config.yaml
rope_theta: 10000.0
qk_norm: false
batch_tokens: 131072
dataset: "wikipedia_en"
MLP neurons of a small language model. Each row is named by its layer, matrix (gate and up: input weights; down: output weights) and neuron, and shows model dimensions 128-255. Each number is 200 + 30 x the weight over its row's rms, rounded and kept within 0 to 999. A neuron's up and down rows have the sign that makes its largest values positive.
After each neuron's rows, "fires after" lists the tokens most often just before its 100 highest values on Wikipedia text that the model never trained on.

L3.gate46,212,193,217,245,203,237,178,261,216,242,263,229,161,200,192,197,152,196,145,129,173,173,180,183,143,224,206,163,223,169,217,179,242,191,225,244,160,194,227,190,230,229,169,195,258,176,174,214,278,214,190,209,157,240,212,222,162,204,219,227,264,168,196,239,223,220,212,198,204,188,220,158,201,159,177,199,236,190,205,244,145,186,168,214,208,230,227,210,141,183,185,226,238,181,238,181,212,214,201,201,212,190,135,229,222,164,141,154,244,189,164,220,194,183,211,192,173,143,163,212,139,232,238,203,213,227,226,210
L3.up46,160,140,184,171,164,204,163,217,206,167,289,214,190,231,152,183,219,247,261,202,176,158,168,170,217,213,233,232,175,165,248,210,243,188,206,197,216,160,217,234,199,190,178,225,196,276,183,193,236,187,225,203,196,213,173,220,163,204,228,246,213,184,189,251,209,188,178,225,222,155,223,159,191,206,189,237,253,182,233,223,208,193,188,232,204,216,167,151,256,233,208,225,201,167,173,202,215,171,210,242,185,195,228,212,231,156,196,233,215,191,204,215,236,196,212,190,204,172,205,258,219,182,214,164,246,193,240,186
L3.down46,231,193,199,193,199,203,219,141,218,139,169,171,266,245,248,194,212,187,252,279,231,235,241,196,233,184,221,183,215,239,146,227,189,184,203,215,182,246,219,199,150,163,222,150,221,210,246,186,209,222,236,221,229,175,225,149,233,173,176,221,181,235,174,215,172,199,146,178,207,222,163,220,169,212,231,181,229,201,253,172,242,254,246,150,206,218,213,166,152,192,152,170,255,167,162,217,165,162,193,169,246,192,198,193,261,171,234,200,213,170,208,186,232,234,235,178,230,242,230,210,214,210,197,214,168,197,216,194
fires after: " M", " N", "n", " P", " G", "sp"

L12.gate479,201,212,155,225,214,188,229,227,143,152,167,160,194,189,239,129,207,204,231,183,168,255,200,173,215,199,222,217,176,100,166,160,222,198,193,179,205,182,251,199,165,214,208,164,209,184,227,179,216,248,244,184,215,243,192,200,160,172,178,152,215,174,202,159,248,234,213,215,211,197,183,205,180,203,160,207,178,221,192,255,208,135,192,176,219,199,199,143,210,148,198,197,237,198,211,248,232,211,203,181,185,199,250,196,185,197,189,179,158,135,178,252,216,193,226,191,216,259,270,230,201,236,189,182,223,172,198,228
L12.up479,183,218,176,188,186,215,218,139,184,197,139,207,181,165,209,141,237,157,232,177,248,225,171,175,250,216,223,181,257,150,158,203,172,139,241,201,207,218,195,186,166,247,201,153,202,206,246,238,225,173,167,211,246,183,196,182,212,191,188,215,151,211,192,205,234,246,222,175,183,192,211,206,193,214,165,169,251,194,220,219,207,183,219,201,233,187,257,195,182,183,145,184,220,215,172,249,267,235,154,151,242,184,261,234,171,248,188,248,217,134,182,233,177,228,197,192,201,199,210,227,170,194,237,197,184,188,162,223
L12.down479,214,214,250,194,171,215,228,212,216,220,175,185,234,219,199,205,223,167,202,225,195,211,168,144,140,201,248,181,213,217,192,191,197,295,232,207,218,214,220,214,210,243,200,197,201,248,140,197,215,244,179,151,166,180,235,220,208,163,180,210,225,167,235,162,218,161,204,142,231,201,258,184,213,148,209,189,166,196,196,194,175,202,220,209,213,191,211,230,157,223,172,296,181,154,241,210,171,220,216,185,201,203,198,192,205,218,209,199,176,185,179,193,171,231,178,202,144,234,220,241,224,220,182,235,222,134,224,208
fires after: " b", " B", "B", " J", " L", " f"

L12.gate523,169,153,168,142,165,195,190,214,206,201,225,240,236,259,213,169,209,207,196,232,174,170,215,192,190,234,186,173,157,197,218,201,189,206,189,206,243,184,245,178,200,145,228,217,168,170,250,172,229,207,153,182,184,191,213,213,161,239,225,185,258,186,178,222,186,174,174,232,223,155,181,175,216,193,198,149,252,246,210,180,231,185,201,204,215,194,181,193,203,221,174,200,209,196,157,194,208,153,171,174,246,232,175,249,145,195,246,224,217,231,220,252,167,213,188,189,226,189,214,125,192,222,153,225,234,190,248,254
L12.up523,191,239,220,196,215,186,162,156,223,244,187,234,192,180,213,225,185,222,220,156,163,229,219,186,174,215,167,164,218,161,169,219,158,178,233,220,204,226,188,195,191,164,231,175,181,214,176,178,220,176,176,149,211,231,135,191,214,104,193,213,209,237,238,152,206,194,241,221,222,167,209,224,146,157,221,148,224,232,258,163,190,179,240,189,208,205,204,148,197,124,239,238,190,228,264,171,210,193,192,194,193,221,247,188,185,195,188,250,200,158,232,232,206,233,184,212,163,193,192,155,237,166,191,226,243,157,153,163
L12.down523,168,196,170,155,207,188,208,213,180,177,147,215,168,171,157,249,196,196,260,192,203,177,180,266,251,220,179,231,184,216,166,207,225,237,246,188,225,238,201,168,172,267,176,182,152,169,202,207,217,202,222,242,184,229,227,179,180,181,230,204,285,160,216,214,184,201,214,186,214,187,179,202,203,202,181,207,190,246,170,221,249,254,233,158,192,184,182,216,256,205,119,164,199,245,164,178,213,212,206,193,201,194,188,236,195,176,204,232,214,190,232,212,128,236,159,223,188,199,217,186,175,149,250,248,196,249,212,229
fires after: " in", "0", "il", "In", ",", " L"

L2.gate101,214,225,205,190,214,210,218,219,241,219,168,149,209,174,207,222,184,219,150,220,193,259,226,179,213,226,199,213,189,195,172,170,210,148,134,215,163,194,207,217,219,136,226,218,263,181,186,221,172,191,185,153,214,197,249,205,168,183,141,210,237,258,185,176,217,250,207,166,188,208,253,215,258,228,169,234,180,196,201,234,201,187,202,208,180,179,152,248,196,157,229,190,184,240,181,221,173,185,147,204,215,192,193,236,269,233,170,178,279,186,196,135,194,203,187,256,173,217,183,222,201,221,213,162,211,186,214,179
L2.up101,199,166,150,198,197,207,199,254,217,251,209,176,173,156,249,173,182,199,220,193,233,177,165,220,196,228,239,209,221,189,206,209,208,121,142,208,182,192,241,223,209,170,223,257,241,255,176,163,198,158,187,195,173,195,245,236,195,223,117,160,228,215,189,128,218,199,197,201,217,229,227,183,273,229,155,217,205,177,198,235,182,186,216,170,219,150,177,219,169,198,177,236,162,213,174,209,200,193,162,222,199,174,166,165,243,214,127,196,227,234,266,175,169,203,194,186,218,195,219,253,146,239,182,174,208,238,229,193
L2.down101,221,176,207,205,191,172,260,183,214,162,185,171,212,204,180,220,206,200,183,193,245,167,192,211,220,221,266,153,231,185,243,211,186,166,201,218,195,189,236,218,138,156,218,208,207,256,174,150,162,200,189,152,207,211,208,222,108,252,173,187,250,196,215,169,215,229,208,158,230,166,258,224,239,238,176,205,234,198,214,199,171,198,185,154,205,199,172,168,253,171,167,188,212,231,164,212,206,181,144,210,234,230,174,203,191,174,175,207,227,200,174,169,146,194,226,199,185,227,222,280,204,205,252,239,227,241,182,103
fires after: " to", " can", " would", ",", " may", " will"

L2.gate34,144,204,250,160,202,247,153,249,182,227,206,169,175,231,183,193,248,224,213,176,194,177,190,179,169,238,185,190,158,143,233,209,219,230,182,222,198,218,228,159,206,164,221,129,194,154,208,217,191,210,233,159,223,176,213,186,159,267,279,229,208,139,238,224,207,154,225,185,204,208,203,235,226,205,142,205,179,194,208,215,165,181,167,198,211,185,160,223,211,190,157,208,178,194,133,217,252,233,167,186,192,184,283,213,218,204,237,190,210,185,187,157,201,207,240,216,143,185,125,241,225,257,156,236,242,262,166,148
L2.up34,117,185,240,196,168,238,171,227,179,239,192,150,199,168,205,179,221,197,201,186,217,183,224,214,197,234,165,207,162,191,213,256,206,186,210,204,164,246,205,168,159,192,214,174,206,165,206,271,185,209,202,154,222,184,203,200,175,268,260,231,220,159,203,192,203,148,219,113,251,211,222,242,219,158,128,190,189,218,210,249,199,162,170,202,201,172,146,235,214,195,176,198,173,190,151,273,204,195,188,169,205,161,209,217,238,221,205,178,206,206,188,107,212,238,187,227,130,200,150,267,166,225,167,228,219,225,241,148
L2.down34,214,190,200,155,212,191,170,216,184,218,246,176,171,239,186,159,231,281,213,177,166,199,221,159,155,177,228,159,203,84,200,210,168,247,154,208,234,172,229,210,205,149,174,149,191,147,219,175,213,178,174,201,210,218,171,169,182,194,186,183,188,243,213,209,201,241,195,192,167,198,185,239,189,248,194,185,188,177,170,198,152,176,182,201,228,228,193,252,173,235,196,216,170,257,188,172,258,196,202,208,157,186,229,174,194,172,202,205,160,232,193,180,198,188,242,173,190,166,200,169,218,270,204,194,204,209,144,259
fires after: "b", ".\n\n", " was", " |\n\n", "osp", ")\n\n"

L10.gate464,214,172,230,216,186,201,184,224,198,214,229,179,185,193,231,230,230,218,192,249,199,201,220,234,206,254,248,167,231,217,172,213,217,223,195,207,235,233,263,190,205,188,227,128,175,136,252,219,184,174,189,243,201,173,208,224,141,176,193,221,230,203,186,142,217,144,230,185,223,172,184,161,204,175,161,188,241,226,229,185,273,173,158,203,216,262,203,199,214,236,201,264,178,172,252,243,255,244,184,227,202,154,232,188,170,230,162,164,175,196,215,186,222,192,241,223,170,204,214,201,182,151,235,187,181,180,216,188
L10.up464,214,215,210,221,188,208,196,216,201,176,296,189,206,214,209,191,224,211,205,153,216,237,179,181,175,219,270,210,144,210,214,207,243,204,198,211,181,197,256,209,172,207,206,177,241,207,216,194,179,194,229,203,170,224,193,200,187,148,189,224,197,205,213,194,200,178,245,153,239,228,187,215,219,160,249,231,246,184,204,180,257,198,188,229,200,184,183,160,192,192,169,186,217,191,211,169,255,204,190,211,216,200,211,277,232,249,188,223,231,124,174,194,206,228,185,251,261,163,234,217,154,165,209,173,176,151,207,210
L10.down464,196,236,170,196,197,194,187,169,168,155,254,232,274,276,111,200,182,208,209,189,235,153,228,215,233,132,206,155,175,179,166,218,244,197,162,259,160,214,219,185,174,212,206,247,186,156,195,247,202,191,215,234,217,175,154,227,199,172,229,215,167,216,198,168,157,201,191,145,206,167,196,239,233,208,214,223,256,186,219,241,224,204,179,201,150,181,178,222,180,208,213,209,251,155,207,213,152,235,174,166,227,222,254,226,159,193,212,203,248,214,149,221,227,216,174,188,222,194,198,234,201,197,221,139,231,159,228,188
fires after: " C", " n", " G", " N", " K"

L6.gate19,174,168,200,213,170,195,135,195,205,209,204,257,134,149,171,201,195,171,224,217,181,209,164,182,182,217,196,198,166,227,218,234,214,188,188,201,165,206,168,185,173,211,241,233,188,213,197,212,210,199,258,204,242,212,187,216,196,224,252,200,188,178,172,164,165,193,202,242,188,242,198,190,152,292,235,167,237,228,196,148,197,216,174,187,198,177,223,152,199,223,186,234,200,226,177,178,238,179,208,165,251,188,229,225,205,204,209,159,248,245,173,183,133,165,268,213,213,221,202,226,234,214,214,236,187,209,209,226
L6.up19,238,220,179,149,161,221,167,267,190,218,160,145,242,176,162,139,161,210,115,192,221,202,171,230,216,210,190,218,202,178,219,182,160,209,207,128,175,190,214,216,199,212,235,161,171,226,234,213,141,190,187,181,133,174,240,184,163,156,232,179,239,199,172,157,203,183,184,201,199,213,185,197,234,256,187,222,236,207,200,246,186,154,239,206,191,137,207,154,211,178,229,242,156,187,165,238,221,175,239,196,141,147,236,230,185,161,213,187,208,247,174,135,204,229,241,242,188,207,192,237,199,223,209,191,178,183,183,228
L6.down19,209,181,217,194,231,252,132,170,161,251,232,161,203,185,191,195,171,175,213,158,220,195,157,217,208,128,215,224,219,155,215,234,173,179,185,197,215,170,174,169,211,203,210,191,181,138,197,225,168,159,192,255,154,244,169,173,188,204,192,185,176,248,168,214,146,186,269,172,153,208,234,184,230,215,220,215,255,195,174,223,202,159,231,193,223,160,187,161,157,187,269,238,195,107,201,211,212,211,220,217,201,236,181,198,195,198,154,215,160,259,205,187,272,203,201,204,242,207,207,238,252,250,245,201,158,171,218,190
fires after: " K", "k", " G", " H", "g", " n"

L15.gate25,191,222,189,172,230,191,164,192,196,185,198,170,193,198,131,194,240,188,224,136,184,240,181,179,209,204,197,118,238,211,164,185,175,208,203,198,204,217,158,244,168,177,163,251,182,264,226,161,186,153,172,185,186,179,135,211,260,207,169,194,245,195,207,214,184,206,220,209,185,225,198,172,151,271,198,164,227,146,209,169,205,200,195,161,200,162,180,136,224,198,212,157,137,198,236,208,176,177,175,180,182,228,194,215,240,200,197,188,173,207,164,208,227,158,220,155,174,218,202,156,189,216,213,187,236,203,175,191
L15.up25,203,227,212,175,188,254,113,180,288,189,182,168,174,159,207,147,219,264,215,172,176,249,191,198,195,184,134,166,183,177,189,223,204,264,139,261,175,239,194,190,142,245,232,186,205,207,245,182,160,254,230,207,171,249,232,203,217,178,200,191,223,128,206,209,157,156,203,182,222,214,234,198,168,217,213,204,220,189,176,144,184,225,219,234,213,214,174,238,258,231,173,250,173,181,238,213,180,211,201,178,241,228,172,181,164,182,201,228,202,237,230,189,221,245,229,197,199,211,133,197,197,199,258,144,224,195,165,206
L15.down25,218,235,130,179,238,202,140,187,218,179,197,203,183,179,172,153,208,220,203,203,193,174,206,224,151,228,165,121,212,196,188,110,203,217,135,153,174,240,258,112,171,242,272,209,183,188,221,230,208,188,195,172,261,234,195,174,231,245,206,182,170,225,210,196,221,198,146,168,191,245,174,197,226,242,184,206,252,228,217,211,183,197,192,182,237,216,245,267,181,163,228,171,175,227,163,194,198,182,189,164,190,199,237,193,222,168,217,270,174,157,198,172,161,161,239,176,240,199,229,238,273,238,193,198,166,220,260,176
fires after: " ", "2", "0", "1", "3", "."

L6.gate533,172,144,184,191,184,227,154,229,202,188,227,117,204,184,221,201,245,217,227,227,219,147,145,217,160,197,214,219,199,217,245,163,249,244,156,209,240,197,199,193,281,215,198,142,193,182,210,192,121,226,174,189,238,164,197,193,173,209,180,209,214,222,167,160,241,212,155,265,220,228,201,186,193,218,174,196,179,191,203,132,165,180,200,200,246,209,221,165,127,229,204,145,200,235,205,286,192,176,244,222,185,171,180,215,223,184,142,172,156,236,214,183,214,165,207,152,182,210,203,155,201,191,211,205,216,177,190,193
L6.up533,248,167,188,167,197,264,241,144,165,178,226,220,222,188,209,146,198,211,163,240,213,230,134,211,206,191,215,161,224,208,215,236,201,227,156,194,211,211,173,181,173,218,185,179,147,184,176,176,181,236,174,219,225,171,204,150,199,175,190,187,190,226,244,260,245,201,209,210,202,271,226,207,225,202,178,238,230,247,220,150,255,173,199,179,192,186,164,185,168,231,143,218,188,195,154,221,247,182,189,137,190,190,221,250,239,204,194,195,190,174,213,219,161,231,182,216,211,172,272,223,183,156,162,177,222,201,258,167
L6.down533,198,176,225,153,188,153,152,257,259,165,237,191,250,206,179,196,197,203,154,225,189,218,213,190,239,193,221,198,206,207,161,189,180,204,205,171,235,191,169,230,229,225,192,155,231,291,241,120,209,140,168,233,164,206,205,220,200,167,185,199,188,203,191,168,204,241,201,185,185,176,152,197,205,169,192,204,188,241,214,218,171,229,174,204,233,179,181,183,242,278,179,154,187,210,229,211,180,198,231,216,134,239,201,199,206,160,164,189,176,219,166,195,224,187,193,174,164,212,198,179,204,160,177,202,253,239,178,182
fires after: " K", " G", " St", " R", "C"

L5.gate88,136,230,227,218,159,164,198,213,193,198,178,183,213,248,276,201,235,192,210,215,162,196,229,147,203,207,244,181,182,216,205,199,198,168,210,241,216,166,203,165,137,185,192,157,180,166,200,204,237,234,162,203,182,143,202,209,180,211,256,197,153,180,184,233,207,155,185,180,198,178,184,190,187,251,219,230,229,187,138,206,192,189,181,181,216,241,270,205,189,222,267,129,160,243,290,200,174,178,194,217,211,189,211,206,213,194,192,198,192,237,214,214,219,197,214,156,218,177,254,186,162,223,164,229,221,209,222,196
L5.up88,173,228,239,247,138,176,248,203,198,185,226,215,225,199,190,160,220,205,238,235,167,223,199,155,212,157,210,190,217,155,161,239,204,195,196,202,180,168,189,182,138,196,201,168,169,237,245,211,247,169,220,229,145,168,149,197,169,257,225,205,125,196,161,227,196,180,198,223,202,189,187,233,150,235,193,217,231,164,135,232,244,174,217,199,240,218,227,218,131,224,257,168,132,251,219,250,228,205,182,206,221,182,147,162,202,210,177,195,207,216,226,199,197,221,230,197,166,197,177,146,173,241,224,174,185,165,214,198
L5.down88,167,209,229,205,153,227,179,207,170,153,204,160,225,207,198,255,223,226,177,255,220,210,164,229,231,168,191,164,225,167,235,263,210,197,224,217,164,137,207,161,168,190,198,185,228,225,189,208,142,201,205,235,256,238,142,251,182,222,191,219,189,176,201,191,170,206,222,218,191,198,189,177,189,225,231,176,234,154,188,228,212,185,231,221,217,182,189,207,156,252,214,215,186,229,173,201,221,230,137,185,227,171,215,171,155,231,199,181,173,150,202,185,188,226,245,177,195,165,116,142,202,178,183,249,189,199,274,207
fires after: " B", " b", "k", " K", " |", "B"

L17.gate634,225,141,185,209,200,199,170,272,236,183,211,234,211,189,178,201,286,208,253,189,177,249,217,213,188,196,187,160,174,236,193,211,168,186,206,222,210,191,178,182,213,199,205,241,172,260,208,224,169,179,230,203,229,198,202,242,229,204,198,210,223,193,237,201,178,149,185,214,249,205,203,209,201,271,211,200,206,250,184,245,203,283,259,222,203,235,204,175,191,204,244,258,213,224,228,231,195,170,174,212,197,211,201,149,232,167,221,244,185,192,236,197,224,189,184,259,186,189,174,208,221,197,200,207,275,252,214,206
L17.up634,134,170,178,217,276,211,185,207,262,222,225,181,185,200,208,198,245,213,244,206,172,203,194,230,207,185,153,155,252,203,160,222,211,224,172,205,164,189,242,201,240,215,188,179,211,241,252,218,159,190,221,296,223,201,168,181,223,226,215,224,156,173,197,231,186,174,172,229,253,217,236,168,134,217,202,226,148,213,158,184,205,230,234,195,228,220,239,171,203,222,231,174,175,143,255,210,240,208,184,161,214,174,217,175,255,208,228,199,189,183,183,193,222,230,201,180,194,202,218,232,203,241,232,173,244,193,224,134
L17.down634,139,191,147,203,191,178,177,163,209,181,205,203,210,224,212,212,180,241,265,192,229,217,230,196,248,194,195,182,226,227,199,175,239,240,174,192,228,203,223,238,216,247,200,229,165,235,213,228,149,206,184,218,175,217,219,160,164,193,217,175,204,200,172,209,168,205,152,184,174,202,255,169,183,212,199,184,188,204,197,265,204,205,188,165,197,249,248,157,206,185,248,265,268,195,224,200,172,229,133,187,164,161,186,226,219,179,197,230,196,186,262,212,192,266,306,202,180,176,172,166,163,162,178,170,170,221,197,161
fires after: "0", ",", "1", " ", "5", "3"

L6.gate152,184,214,209,168,217,188,260,155,233,186,178,140,172,158,219,221,190,198,184,143,151,231,178,255,200,204,150,185,186,159,203,248,165,226,185,192,150,212,182,226,121,226,187,203,213,216,171,221,163,197,216,187,181,191,217,230,225,161,225,231,184,197,212,155,181,216,192,282,218,204,187,156,223,208,223,241,187,194,148,244,189,192,202,203,190,247,266,201,244,187,230,211,216,207,163,148,194,209,188,180,249,214,206,195,210,201,232,181,194,176,160,149,197,156,219,196,185,189,213,186,149,177,230,202,161,182,122,215
L6.up152,188,204,203,208,133,209,221,166,223,172,173,197,211,201,232,154,233,209,207,228,163,171,168,206,141,192,206,209,193,214,224,207,219,185,156,244,178,184,184,204,164,216,126,212,197,219,190,209,186,209,204,180,162,191,233,181,205,198,230,215,175,209,231,155,199,211,198,200,264,230,150,137,225,153,205,203,237,179,164,164,198,203,205,170,206,230,193,225,184,190,190,230,220,199,179,263,147,199,265,190,179,205,172,207,216,249,191,209,190,178,209,219,219,191,175,138,231,196,198,181,136,153,200,182,170,226,202,231
L6.down152,152,222,173,195,246,215,211,228,175,217,243,235,185,216,151,200,166,162,172,161,248,217,244,213,226,221,268,188,212,182,177,198,183,206,272,174,195,246,186,201,200,219,214,177,218,185,216,210,237,186,216,234,229,225,181,201,210,204,181,201,215,261,239,218,178,176,216,144,163,174,225,226,183,193,209,204,165,211,201,193,231,239,127,221,201,207,197,256,238,178,207,214,230,195,195,164,231,221,159,222,208,193,212,235,179,193,145,186,180,175,207,229,208,209,204,227,188,184,177,184,272,258,205,215,202,198,210,139
fires after: " (", "E", " \"", "M", "Ch", " liter"

L11.gate103,206,184,168,246,171,214,206,196,159,244,139,239,237,148,233,246,241,162,230,174,168,218,193,166,176,209,259,155,145,167,196,198,171,218,244,205,218,161,225,164,173,241,200,242,207,201,191,167,228,195,179,163,189,197,174,148,184,179,227,225,191,174,171,170,147,187,202,240,213,164,206,216,173,200,167,145,214,206,182,162,253,186,203,201,184,237,198,151,173,220,227,250,221,196,231,214,252,159,199,141,196,185,227,236,207,226,169,124,238,188,191,215,218,219,214,188,220,179,208,184,213,215,201,200,164,179,223,207
L11.up103,178,208,203,203,198,222,222,149,209,233,186,223,188,217,184,206,182,170,163,179,210,231,133,206,193,203,249,223,147,228,188,190,166,141,211,230,232,231,190,209,174,174,212,175,223,195,204,218,185,184,225,196,194,195,138,239,163,199,129,167,211,227,140,169,181,158,193,232,250,222,187,228,157,211,186,230,252,178,193,193,176,171,222,221,244,289,228,150,140,210,207,190,172,130,206,214,200,165,192,158,187,139,192,201,181,174,185,233,141,213,183,216,248,193,183,168,171,215,204,195,201,213,194,209,166,172,180,198
L11.down103,175,206,233,189,155,221,226,222,162,200,172,192,205,216,153,252,184,196,180,192,213,201,193,179,221,175,148,202,188,206,208,200,141,256,188,165,255,208,184,170,136,202,179,230,206,210,205,279,208,213,250,237,189,166,244,227,117,208,162,153,160,146,202,205,166,244,236,202,208,205,207,163,188,218,213,242,254,219,184,232,181,212,212,197,189,208,187,146,209,194,217,210,162,180,223,248,157,174,223,183,162,182,210,265,218,196,239,192,210,218,194,210,204,252,179,205,244,206,180,126,242,207,164,184,160,233,130,232
fires after: " b", " H", "k", " B", " W"

L13.gate623,214,229,161,203,188,179,207,233,187,177,245,193,157,120,217,161,173,210,213,267,164,236,222,181,192,206,143,174,217,204,172,192,220,230,179,223,184,205,183,215,155,203,247,242,171,229,226,262,165,236,231,210,215,229,243,136,201,167,214,210,259,275,187,161,209,202,160,212,176,202,269,146,210,265,195,192,205,193,168,210,222,246,144,217,160,153,198,234,211,222,219,165,229,181,217,211,188,165,172,223,174,240,172,190,205,190,212,219,211,198,196,168,174,222,236,164,211,245,221,221,144,244,160,197,174,196,227,203
L13.up623,236,194,180,193,245,160,205,240,212,207,212,204,192,216,215,148,203,195,225,219,217,217,218,191,159,213,177,223,242,207,196,172,162,257,219,185,224,224,171,170,192,210,179,272,216,216,204,230,189,189,220,217,200,171,237,159,201,209,209,183,225,195,193,163,205,236,188,96,225,172,220,163,191,284,249,248,185,193,175,191,221,229,149,201,172,230,176,189,237,212,213,161,250,246,209,221,223,166,151,206,186,181,161,159,205,163,208,196,179,220,129,173,172,249,240,215,134,229,207,209,136,239,185,192,152,158,197,183
L13.down623,191,179,131,162,204,231,205,196,205,253,135,208,236,215,262,189,149,211,212,190,225,157,184,199,178,236,201,192,219,237,207,224,234,177,220,227,217,159,165,187,181,211,162,238,270,221,204,218,218,224,184,237,199,209,239,210,228,183,221,202,189,185,163,237,194,173,188,233,204,230,241,186,246,168,179,179,224,193,221,260,191,189,223,219,164,198,194,173,224,240,224,219,186,189,226,197,198,195,198,235,227,123,202,167,239,191,188,199,207,192,170,211,176,284,239,187,168,202,223,190,180,210,224,165,211,209,178,177
fires after: ",", "2", "5", "4", " ", "7"

L2.gate379,161,188,203,214,275,178,165,241,196,182,172,191,141,205,238,136,198,149,230,200,174,214,209,206,211,212,210,203,164,210,247,219,222,175,218,203,194,219,222,210,214,190,198,202,139,270,188,230,213,198,172,162,222,154,165,169,229,221,224,217,227,206,187,157,155,214,244,194,164,249,135,169,172,187,130,200,166,184,191,179,182,167,193,212,203,204,137,171,236,236,216,186,174,203,162,216,197,174,205,140,158,207,194,192,197,172,227,209,180,182,218,163,246,228,216,146,206,186,177,228,207,164,150,233,247,212,187,175
L2.up379,151,194,151,218,268,191,174,247,206,217,173,184,109,222,195,172,216,201,221,219,175,184,208,181,220,195,224,211,181,204,274,232,198,165,201,196,194,226,244,182,233,188,200,200,168,212,181,250,215,190,171,208,240,169,180,204,193,254,186,222,234,176,208,187,170,206,238,168,131,228,130,156,145,163,123,229,167,191,227,180,174,165,202,210,226,179,161,203,188,212,237,200,198,253,135,204,222,164,238,226,164,166,183,173,234,184,204,193,169,204,216,220,245,223,213,176,210,175,189,205,182,176,181,228,223,229,174,176
L2.down379,165,201,185,209,222,205,152,223,180,235,224,161,127,195,182,224,221,241,200,225,192,204,212,182,204,196,218,246,170,196,196,186,189,174,188,209,197,192,258,240,229,229,182,223,208,165,247,231,195,171,161,219,199,179,201,197,209,235,216,225,243,167,219,215,174,212,210,135,138,162,185,194,211,173,149,235,189,249,270,200,195,160,165,178,201,188,205,172,152,174,188,210,276,222,167,219,205,168,215,217,162,178,214,191,187,198,196,223,144,235,225,240,181,175,203,215,205,164,174,187,191,212,159,227,211,187,142,161
fires after: "2", "|", "\n\n", " |\n\n", ")\n\n"

L13.gate477,189,181,173,221,171,238,233,145,219,198,217,250,197,261,210,173,213,189,225,210,186,196,227,221,186,208,167,211,282,166,193,182,181,209,160,215,198,180,209,168,205,210,225,163,264,187,228,233,203,180,202,216,199,175,228,184,209,171,226,199,210,159,198,167,169,170,186,187,247,183,232,144,149,269,141,169,231,163,223,208,237,222,168,190,262,175,157,195,173,198,185,179,213,167,288,216,155,165,177,197,168,191,211,175,163,245,173,188,185,144,141,221,220,248,209,156,152,203,141,200,161,228,220,227,217,222,182,194
L13.up477,175,185,204,224,189,200,243,185,234,182,166,195,199,212,204,145,220,251,208,223,203,169,209,211,171,207,195,195,222,158,138,161,213,250,219,186,164,242,201,230,142,148,159,228,160,237,135,222,168,178,160,219,198,141,190,196,214,165,175,235,182,234,228,255,186,213,161,161,216,193,207,211,107,232,170,181,275,178,188,238,170,236,143,192,240,243,207,154,231,153,221,194,230,181,178,198,197,175,183,160,188,213,192,199,152,231,176,230,238,186,190,195,222,243,211,219,241,185,185,225,261,256,245,212,200,205,218,183
L13.down477,243,169,175,144,220,239,230,182,241,230,229,252,175,201,227,236,203,174,206,226,233,178,188,173,224,145,152,167,252,198,197,155,182,197,160,182,205,193,189,240,254,204,222,154,213,241,207,177,192,203,173,134,229,244,234,165,228,184,231,160,185,204,231,228,158,231,224,235,216,145,172,209,188,209,233,196,230,197,219,240,171,217,137,174,168,226,137,152,238,177,241,243,191,191,185,225,208,145,196,183,192,203,197,171,203,191,183,211,177,176,215,235,183,234,239,192,208,127,183,193,227,228,155,181,194,199,188,189
fires after: "0", ",", "5", "2", "1"

L2.gate242,179,253,223,222,216,182,147,246,158,273,219,160,231,189,177,221,233,204,190,161,209,191,192,227,209,204,162,192,174,191,219,270,204,180,210,223,218,180,208,188,250,238,186,227,233,202,179,242,203,209,234,247,176,153,180,194,230,223,228,203,185,158,219,230,173,202,247,188,209,242,173,237,198,219,192,189,214,191,216,170,199,147,228,220,247,152,208,216,203,260,176,203,267,182,156,183,231,190,170,232,186,254,249,168,190,191,174,109,153,135,214,171,210,214,177,242,184,172,205,204,220,244,223,178,214,207,123,202
L2.up242,185,232,219,199,188,189,156,256,138,242,231,211,206,180,200,208,230,173,221,165,210,217,173,205,245,220,160,170,179,148,185,276,225,206,178,230,177,143,233,214,272,216,194,210,229,213,166,200,174,227,223,230,193,164,157,180,220,212,280,231,221,150,231,174,196,168,180,182,192,199,189,209,159,209,204,180,198,161,204,210,195,140,196,216,221,138,192,204,163,236,154,174,235,197,162,215,252,237,182,228,195,237,224,206,204,139,142,148,189,139,187,207,253,237,200,251,172,159,239,226,181,205,220,198,216,202,133,208
L2.down242,182,238,229,198,200,192,169,231,169,207,252,193,203,196,227,213,238,156,198,172,217,202,171,194,250,233,200,183,203,121,207,210,219,247,179,238,231,147,235,227,241,237,186,208,196,172,169,201,167,228,198,245,181,177,190,184,217,243,276,171,192,158,205,195,183,200,186,194,209,249,226,227,156,228,182,163,197,179,199,194,214,168,167,237,224,164,190,201,221,227,192,175,223,206,203,200,232,255,177,252,158,169,234,197,209,109,120,167,146,219,188,184,230,204,227,254,196,195,188,218,184,192,213,175,210,188,148,218
fires after: ".\n\n", " |\n\n", ").\n\n", ".\"\n\n", "\n\n"